{"num_hidden_layers": 9, "intermediate_size": 4608, "norm_eps": 1e-05, "qk_norm": false, "attn_scale": 0.0884, "bias": "none", "init_std_qkv": 0.0236, "lr_mult_qkv": 0.4, "lr_mult_up": 1.21, "beta1": 0.9, "schedule": "wsd", "decay_shape": "linear", "final_lr_fraction": 0.05, "doc_mask": true}
MLP neurons of a small language model. Each row is named by its layer, matrix (up: input weights; down: output weights) and neuron, and shows model dimensions 400-495. Each number is 128 + 24 x the weight over its row's rms, rounded and kept within 0 to 255. Numbers have three digits each.
Before each neuron's rows, "raises" lists the tokens whose logits its output raises most directly, leaving later layers aside.

raises: "bl", "ume", "olo", "olin", "ola"
L3.up1418:122120155098123157126130153120133107125141108134150114141107173150134123056138103121092125117139134114109131167150100121158134117144157156129116104115142107121137129146100147115133140109124127148129114139139124109126116133133141125132125138106105133108121115112161104120119149121214121082
L3.down1418:190087120161149150122122135158158127072147108097140102154082131118162109098145137139116109090146134123162135173096144123143114162129147131155109154149084126131113145108109147120093145118130128096134171112114136140175128137113110118142123129119126130159134124130109126160121127157150119143

raises: "i", " District", " and", " (", " |"
L3.up629:120142111080169168126108163085142108144146106100150103123140136125128105109183126123127153143119163145156128152090125112137116085169132111146148131114152133075126111140146168109091158101167102151115121146137100115120109107121101130110188137116131103108158136099182147138088119145146120165
L3.down629:150108141155115100159162139127113122101114081147150143152114145133124131115155086152130135141082162118121120097117133126130165099124125146127106126168129123110098122147136139123102131117125143140125087091132133119138123117146157120127112167141105115103126179116141155144182076104122155137

raises: "i", " |", "a", "y", "-"
L3.up3916:162129117080163178099089169096131119142172119128173096119157133122119130128161127124100149133128175135139143158090110122172111121175150096167151129109178135118132121136146156139109163098159072144085135111140106112133125155118101118110158114108151113108142117106158161128079114154165111160
L3.down3916:153115130154143114155149157117129145139119101140140178147143184151149170116120101169150102138104128089090084077149088132131169142089138133102096109174161111148122096143138121151110105145110098162110114104086118103134160109128142124143098165090118125135169174137109112105167104112101137100

raises: " |", "s", "an", "y", "a"
L3.up2775:123135134058169177120095192094129100152186093117133109137129137119117109097172131112125138146145182134154122123090122118135101104155129105137163135133129117118145101156159124121119146099115089146089089146140094137117118104109116122105155115118164114124141133102162141133088118150160098154
L3.down2775:175137135169090088160130138097109153133103083129155182129112156134154173119121103141097141120087128123123120097131105117092143140083125148137089118136138109104132120111179122118129125138117098159157102107084148096171100090160133156136110184109123131117128129150132142150185119102089113123

raises: "i", "a", "u", "an", " District"
L3.up3720:150106120088169188114090177089149103161163115109147098133134133139122113112162115121124148150139162132144136117075118102160110098169135114162165128127167137100123129134148168136120180106152085150092131135163115120137123128106110124110163135122148118104150142107164147148102140150157119153
L3.down3720:128095131152112104173168162125128174124092101124148147118117157138128149133145091144155127129097121110124123083104115088134183110110147156155077112147145113142120121126148133123115091092110121150126124093114119090132106130175123138136108149149127123166194169127113091139144098112107119123

raises: " himself", " herself", " Hotel", " additional", " them"
L3.up1354:086156129083125135091099129123139108154151148130131049142141140135137096108173125119122140107110154122169148151143143173111099145165119152100146144066112127065146135127136135142140148114096124125080095141156138088164112090096102125131166088120147090092144126142114117094127107121129107124
L3.down1354:142124125142117097129177149115116151148159162147126106106124100116168103139162079130152105108119154132175162132154129079150126154115120144092117127151083158136097105125103133143106122160099122167097082140127159146169111116147146137102120132140126140118138113104147101130109128108148151146

raises: "i", " District", " is", ",", "t"
L3.up140:138123131062187188100109176089163113152142098116155097125124146117126100109171114114112147157131155132121116152100111114161112087171134118172126148130161126103130116140144142129107171093165087136109135132173106098128115123121078120113167126127137103113163143139165164159069118146169119172
L3.down140:131140140159073110156153130130172188133075133145152107148108193135154109140103101130134131100099113120150114082124093127104173100124143164129091135173128098153115109073127153108140098113128132130113089098144126112136130109144154109122097166155130116135132170126114127126177115100096141132

raises: "i", "a", " is", "s", " and"
L3.up160:123122154066191191111112152125145137144160080115165106121118125123113104109156136114114140143139166140155129151091118117157087114162128099145161128113141121097164120139148163127113142088153070129104127148160123124140112108102104141114155105113160117119160132117172153139074110151158119144
L3.down160:104114127138079099163151172093123137154099111128138128139109185168129123106130092133159117151133134094127142119121101142102161134091167138116124125154154109123128117146139147114125105104112089110096124109118161081176149116151141148128090155131123140144156174117103121102190137099131130141

raises: "-", "i", "–", "yo", "an"
L3.up269:128112128098175190112094188086150119143161082096164108121130108123135116100156136131134138149129155124135132137088107132152091128165124115165157136128136118082130121132137159131097181101148084146118154153163111116121107110110096137089154128126134099127164147123163133165095133142171100159
L3.down269:118149140144107092140193157143087148146105112129161140099115134119103138135109109129142136181097130111151110109103136107149156141104137161118112138148105105163124105122129116125154097132133148156125106113168125086157125105138124157099102158127113138136126163167104141139164128105115144120

raises: " former", " latter", " same", " old", " formerly"
L3.up3912:117096132098156140094127131150155143187185107133118019128131140132124145126131120137134155154133134127174130163165163110129099124148142136138168119109143125094149157130185122061158140066144124136083126139166099130112104143134125118106130150150125101116135108157127160190113090121169080123
L3.down3912:124160118143134047086140112105182121134098117165088122124169147167099152149123121132110140174110119113086098130119105121119161097120123199119148132122144082095136131131099171132144147104161129148150138129133171132123122114123148128133146183119143102071140125099152146118118121096100134123

raises: "i", " |", " (", "an", " District"
L3.up4400:135107131100174183120103153113154101145142098120140121135145123148140107120170118088115133159145172152138137154117132127153110121164131092180146124108143115108148126126143158109114169084146095159098157155158095106124104115125096116114161126111127103110161150098146134122095117169154122171
L3.down4400:135149149130120109143133155096117142134123077108152115116128158140149136106153085133145115156097133114107131107140103139085150137132160156139098117144127087152155102115114119119168151133121142173158127116118165090138115117133123114119097189114144166126165158131129115114171088081098127124

raises: " 1953", " 1959", " 1960", " 1963", " 1957"
L3.up888:111103135089154164124128168120122107132152130113187111109138118157121114116126138143153125155121147133118120147112160132125124149140141098156149096059129129113126123185156090099115118141140096116099105106181122089136125120115137160106169136144134160151147092126141143135087115123138118173
L3.down888:136139115132123148107114108117134116100117094129127092124123112167117093137087159157127101153150162134174138131131145122130101130104091115126138076151158165122204115122124102111116141122131128145127165148165099074139077115121176170078102136143127102126145135136132102158113078124143139122

raises: "-", "an", " (", " and", ","
L3.up3289:137101130087201185105100175075152131158144079133157081123133138140125117111153125114111162143135150149142126144090117097144093105188138095161196137121147150098130108133149161129119161098126103161105135131180132109135120124117106128109160117120177104088156117107165148151081123133151116159
L3.down3289:127145120155108091152171136117105167155124121132167155109120165135121134121117097140153116168085135094151138090104097096114159120089165158120075109145132102157120097084129135104134106136112119168133111114131117090132114122143115141122079139147136101158125160149147133128174101105140129119

raises: "\n", " List", " History", "\n\n", "sur"
L3.up4193:173104147105120124116091125097167148133135105090158144153118103100139104126120125113162138113156103148149127096086070121121124123139140091128168125138130137136142099135130118139133159109159120082090144136147109150139124108133123156101174138131128147129102146110109120157091142167160077172
L3.down4193:137103145168065000102063075137120148128073132137140107159122106140177114132169151103146120098136110102128140111118115124086158156088103106124158104178156151125125127129157133134138132151148138156113110136143136144099133142114146152125143130172097125093094137096095121184147140133135149147

raises: " |", "-", " (", "an", "s"
L3.up3780:150124110094192192087101179111130126156158104130170117112133120108114102104171124139111124144126144134152128149094135120139084119163125114151159135105128141104167115143149145126103166100138095134123112139154136112123147098125097125119154127118140121123153121142167165120074118146130118152
L3.down3780:134110123129140093114169146143126131147094115114156147123123160119142155107122061181137111171051150103115146072114111116096188138129152131099111113205140072126116124113112144143142098117118095143146128097142168126167132133138140127138103188126120147106176164114124102141179075103077141114

raises: "\"", "”", " our", " [", "ably"
L3.up2152:103060127145109149173130159082123101132116095158124147125130117117134128115114060107154156136152108126125090102114131135114097136136128153128143100107140173124149131116109195158106158140115125129131130064153147163139140119145089143126125101137124121169118126070141140157122138134147112142
L3.down2152:095078109105126122148150145125129138178187116124157151120109118132151125122164104124110096118098153135077098081094127141153137145131136124171198129146118173132132117184127146133104123145139142112119128081139122128106136161159118133125122097089109096173141129117136149103132150121160104160

raises: "i", "ere", "is", "y", "ym"
L3.up1327:136105144066197168101108168107152106170123099117161124154139122116121117138151120118107160138127168143137146154088131120134125124170136105144164116114150105110144118133150149111113164106157108143093142125161109110142091130097101142107169145134125113134149141138166152132087116150145138144
L3.down1327:118153133103125121129158184135111123138103120102157112094136165138122164116111134184134111133105108114092119123139085136121154106134144115132120119153130088105142101138152142139142148120096098088111126121148135091160122109162158138182153196151112108128123136122143146123166117107110130150

raises: "ing", "ings", "ers", "er", "ants"
L3.up3392:102126110106150143131125142124138094150161141131118142108192128113125135145136150163122100173111158135134139123114135148156112117136115111140133133124107148092110097155120141096103179102115062131093148162176095085169107136141133085105123136105122133122158157143096141142111117135102152170
L3.down3392:130132121090177118163116149107119123142125118105151165123144086124124138153122127155099113124110097145150138111064102127101120094130116074113122147155124122116108095168110141101138151131185096133144159103122145127136121127127168189145143049119132156134167146131165100159132098125163125141

raises: "0", "5", "9", "2", "8"
L3.up2412:147103133128126153088116140120159091142135112105155131182083151101132086119138163150121128135154123127151117120074135157113116156128152130141174078159155144133143096157157148156140150119134158122126115152125101098102088121135132156166180161135104182147104108167112122151062144124146135134
L3.down2412:122132137158120140116141130164155145142114149137117120143104126136150139136113144110140137095112102156148143120108098155092101133116156140152126139133158159095096136137143140114162113120109102129120101164108097141173120123166128140117100161138102145103149158151109066132104103096110148155

raises: " |", "-", " (", ",", "y"
L3.up1612:125111140090201162103109155091148105143153089114123114124133112138126118120138116095108150137133163146140114152086124101154099100168095101164182119126171132107139123143147162133119180094141089139106146143159109104123107112083116151086182140118152121114153125120155145133065133151158114138
L3.down1612:162133131144139056138136185131159138141110122122137134108104153141121152112145075141159119123118129116128131096138123149088171150098141159111090116176150081152101128141118142128151103107111100164137126096143153112136123110143185130132128139131109112152154158123084112120156099067136138109

raises: " or", "Born", "head", " area", " nor"
L3.up1448:092072132113150141126128139120110151131177150112150153130099126141109128127142132173087145150130150148141123119108153097119115087132086147139142113153161135107111133098111162111107130097105123171148109160167112131118132134143151125146117152128151154146188140086127130115085140154133102170
L3.down1448:141092129143117126145139137143192136161143138151126124163125078095131139150089119095105141173132165142145124115067127069139116106105141122105132137159127186121125130143131150133132101169102137113101148127166132109127127106142143145163090130135092102157123150139122191104108063143105134136

raises: "i", " (", "\n\n", ",", "cha"
L3.up1348:123089116083188181091101165124136076132142103107144104141137131133121125105156123116120165143137169162140144155084116117149098135180135140161180126097146111091119121150139141134105152095136085140103145139157117117139118128099098134106172135154130128126144125130161153141086113142161131145
L3.down1348:126140131157126125159159194084107169139102103152130140105137154136130177157142097149165108148124090130122097076138127149129173144103116136137023127173155101148082124127123086109156122113122125129136105088131164122122158103182123121132094182122112122137138137150088125153169091084109124114

raises: "i", "a", "-", " and", " or"
L3.up533:119119126094174183103109174083125096151152110140146094124143098151130114117156109114105143144144153143129134137081132111159100108173134127174177111103153136113132122122153160124132180114139101133102158106149126117180123133099102135121168113115144114106182105123149143127077132147173120159
L3.down533:147124132131096084160156163122144150122069104130137135134121167138109128126157077113123113129081164108104128102121075133129199159100156151124082136169160087126099086133145129110127102146137110155157117107137121093122127116151135118162101144140127113120184175142148117133173134118098115135

raises: " our", " [", "[", "\"", "”"
L3.up1087:084074138143118143171122142085112134127127102171111129120142174124118131143119068125171128129170129112129088146114142135153091126072107137118139088121173205100121148113096198155123123162111122141130132082153128146156151100101116127141107093120135102136134132082134159147132112165145118142
L3.down1087:099080111149137152150151117126107120110165148123146124121140093101148121099132094121129120135113150142110065079136089124144140187135105129163155133164098154158124117174146173123125136165114117145132157098112117104090152174122123098133092095101100103118122106130131124115123136100171128136

raises: "i", " |", " (", "y", "a"
L3.up3295:121119134092179195110086161104151117171161125135151094124124135170130117092168122084110147162143160143134131128093116125127121119172138113154154123120164138085137097134145169121117189094139112122100119122142105114130111127087108131107181111132134114114142119099157145131093136135175110153
L3.down3295:146104129142090087146156176141104187163089109121121122160122175122126167090128063142140134133077113132137080100121108160111151112105141161144105125144143084125121124148125116138162116132083129141146105130105129117161121118168126132143125160133128123130147152119128139136196070113111150134

raises: "i", " District", "er", "-", ","
L3.up405:143099116083170187101121157094144107157157110103144094135127151120129093138183108119107162168133173141143127152095120140118088099163134103171166134122174112090129112139146163122110154091153095140093137152158094100138126113101082119091160127137119104114162130115172162156095114151164118168
L3.down405:123105142143106071139170149119133143139114131119176139120117170134123153111133063132171086102095107123121088103132118127115147144115160102106099136167133143157108105133141119090165124099119137127128120121149150117171131143155178112162118193140101118125131162136083110119159111093076136151

raises: "ery", "ache", "er", "ab", "ers"
L3.up1055:101080103103138127114105138126119115111107148110139118132129080167149138130133112119105124128140145119111144110082094186144131162193096143177192077123158180133107113124171122100086158120127109140123089137128128080129113122109127115150133125094139106108187152103126137158127133186093150143
L3.down1055:154092126074150124143115116131110086116088168126133183144163131128145139139157166121077135119116116138167139061187119174122112157122114141113140166136140137133137155197174119111113134093152117127149088113132090115152140141164101145102086142117108089109168072130127128116110098122136152144

raises: "i", "a", "s", " (", "an"
L3.up3769:109118150080163191103102173100158120167155090095147117140149130132122128133155145118131131168122179152106124132093121123142104110182135100177176124123151127092125104139145158105086163084130102161096149162163106098139128143108096143100180133123136101101176137110165134154086147142160120166
L3.down3769:125149156135093065136128124126153138133088127154147145155123174142127167117149096132168140168080175137131108099145120126122151115100137113103113127173137097144118138132134156139113111097134104139093111108156136093153106109173125156140124161132120112137171186132147109148192108127132123149

raises: "i", " |", "a", "-", " ("
L3.up4406:130094133088181168101087169108131115158152100134143109127145125138134101125144140112124156137131150151129127154087132106147104118197137103156172134116131128102143131142135153133105174092136086130110139143165133131120121148097118137119146133125129110106161144116155162151084150169156116159
L3.down4406:122136127119100080120140151120129125108087121153163134122134154134125151126125100145163120135103138092102139113158093140124158175147137158134080103160129070142136127112126134115115112116115091115131142124161156121154134120137169128121086184115111110122169169130134109129180093129091160120

raises: "i", "an", "y", " District", "ye"
L3.up4047:137116130092158185108104175112138119161148093108161105114140136141137130130164125126136137159109160125119131140094115131135123085145137105155162139133150105091142130144149144109115167083164081160095147151176100105138109126113114152086160145131148104083172168095164129148109147143161115167
L3.down4047:117126141155099109131160152127145126151093103115159140132092176161146127094124062177161100132091115114129107058143110155114193146116137148130064111144172097114102124119124132140131128123084088147123140108139128102135105130129155133152111182141116114145157171125114131118168118115135151097

raises: " 1929", " 1930", " 1938", " 1939", " 1935"
L3.up2705:135129167122158170129134164130146136161172108104198102079134141172090089126147135138100158118116138130145128156107109139153118096147134113133161105113132097097135125137123146107135141132127093113147126108130125077149098106101133146106211119134182118136155128156140125129083102125122125154
L3.down2705:100134126142143115125132114144128108115085105154120126093117146116126116107103126113133128140152141125151154129117113135164117180099137128133136090145126163098159099123125130109090106145093116144142134111148129093154062119120201141103103121169130089139128130142106096159126120152127166150

raises: "\n\n", "\n", "e", " District", " ("
L3.up4524:144122158084160185095114181111136132144130073134167120138110133142154099087151122126124132128124162136115148145107108131140092096168120114160149156108167118097164091132172164127122156086177098154107132123173122139130108106109113134124175150126142097109177129111140163159089114147150099154
L3.down4524:127141149188122094147165114140139156131119112104146132116132142143105140107162064168183111175105147137131137094182096169094131129099133118141115093157137072139106125134156120108146113107119077090127104116159118095139142105140100125140113171155136139173176142140097103110165128092130115140

raises: " |", "s", "o", "i", "–"
L3.up659:127153128099139179125121113125121105175152124103139093157114127110132142099151147126123151127135149138104165147103157093146117142132129117155123102119110093116095105136146128131147145088132092120088123127146115120122096119113125150126149148149105107146149122158130148143117134155157117165
L3.down659:165133113156096106114119125129153139140095100176120161118128107121140145116106071148132123124055122112116139087183108174092147096075142174110117114185130099136114152081113112138108136129112109105150144128142147123148142093074118118174087174149103131151170188147140095153173129099112142106

raises: "i", "-", "y", "an", "a"
L3.up210:137119128071171190090069154094148119158170094118140080130131138127136120109151132120122141145114173127115111141091123124152101125160144120159165132116151120088127126135169149126117165085150094127120129138153123082156119125102092143084158131134140104110150139121170152152090131151149125148
L3.down210:111142146174119100157161152096118145179047125141153127113154199141091143127153109142152137133092125093116143100154088151131169162115158169113096116144137081136118108122143119134133091106148103084095130123109154089128116144134140117133144169114117105129165157131127108152172125120089140128